From a checkpoint of a small transformer trained on Wikipedia.
Architecture: learned positions, no biases in attention or MLP, untied embeddings.
Training: a variant of Muon for these matrices, 417M tokens, 6370 steps.
MLP neurons of a small language model. Each row is named by its layer, matrix (down: output weights) and neuron, and shows model dimensions 352-447. Each number is 128 + 32 x the weight over its row's rms, rounded and kept within 0 to 255. Numbers have three digits each.
Before each neuron's rows, "raises" lists the tokens whose logits its output raises most directly, leaving later layers aside.

raises: "zz", "let", "ñ", "lev", "ge"
L3.down1190:114117140121158143182081081156151119186147150166131093148224126131138130145155149095148079051107154120082132137083108098138139155120126117085077146127094122174121103155150148094124155142119095188143156135197156132139112129180109113130147164115106116100101126123129120144139120109152192066

raises: "\n\n", "\n", " After", "Or", " Despite"
L3.down488:195132146188103122111078088135127164108154187127136083115052131184156132136074127127145174157078146159210096128137137137124117114119107090129134117043161145132114109116073149138126167222156100052152145089129116192165113060152121132138130160146124149132127118110096080164091119130108138133

raises: "ourse", "onstruction", "ycl", "ustom", "ountry"
L3.down1325:157110096103101141064153126148177107098169187138098123191145177094178070130150155171145100124106138091158113138116157126196113139177160145108125134193172128098105073095179099138135173114125131121105150107181087072099113174101093158162096149135108163173154094151120158123139131127089104139

raises: "\n\n", " The two", " After", " This", " Its"
L3.down1484:175126091171164040131100205178122142131154164129130106139110134088073120155176107085142092110089125145123151109101158071098135123162099084170105176136078074124079132094160098064125137140131103101141120154128177202174134105103138085126151092140117150104189157140212068127093092175136142138

raises: "ps", "CA", "ce", "ast", "ates"
L3.down687:118132146118059134102131037136113172192090104144114097117170171122126137132101169130142152150180124173135096175112150112118096150090085079102100098175158085126141122146108139140058152055153151106092152152152198151122130134114086160120138104133100120128114177117139127153135068139119160138

raises: "ich", "orders", "els", "vert", "esp"
L3.down316:120132132168078085073102173027124100121137177172101103119099143080147146031093132151096107126080093138157119160122124115167088144091123125084111119188131088175157098130176129100075120143145144134134191084123101154076125072097124157089130137178130078169156163120114168194202082079116144107

raises: "ault", "allen", "antasy", "ruit", "alse"
L3.down558:125092149143103099087157105110141106048162114090131075106070132186115195118149153101113139158153162128131093157142125110167150180214132110163178115107133163135145103134122121178120165138136082225118201114130132132099153123119079091147085122087120170149161154099115089112135084159142123186

raises: " latter", " same", " entire", " whole", " last"
L3.down404:095124097121124157150136153133152132160118112141100104124105136149116120194103110140139171086137183146156189076108134091121094110107086120128181156144000141137123129099131134119150163196149169152137123125127134136167141168150141125123099127161165131129075190153077113142140134072117113163

raises: "\n\n", "\n", " He also", " (Note", "===="
L3.down1346:167137113196105120089103172182025145120208136101153146109134118170042122158086155102127131123106128178150150117168179123108185168125173134164159135095118108129095145098170161096153153139111088090121121138126109097146141171140160133101126088153072134130139116141119109123059115134138188041

raises: " end of the", " same year", " latter", " Philippines", " same"
L3.down273:070129092109107159154107138122185112088139127066107094184104119099132149174150179175113120102131132150175127092085127162143080114103136097101160217160022114057043118154123120185145122148153125184124145115162151140161104154147103113161139127121200168103143165108105139112115128108123148180

raises: "9", "2", "3", "8", "4"
L3.down708:132201188095166166113078156177133130105158101177155076122090114163173114087109067070070142150111204147133123191157189167127165146200184157125152110132125054107213112115107079113096169136119140131137141155151128122117103107167106111119097120140091077091111128121118121108153154154162159111

raises: "omin", "istance", "iction", "rew", "mit"
L3.down1326:138139121152109190136126085108121102113181106118134169098085056130157155141145073106100126119128167135142095172094145153162084140136059101079158150113199091119182109123128124177153129126164107091088107131161189128123113157147110134092076113141097086107096096171061123113058164163224096142

raises: "ps", "mar", "ph", "wo", "pir"
L3.down1394:188129109171067159101080104168072136187137122139072118065141112152151122174120150161147084120063154181136120127127106190139118144145114087102163130122128147132124129164119132086101146109126155160182213082112103091146094111112092094080142130082111146105088095105076169139175142139184106096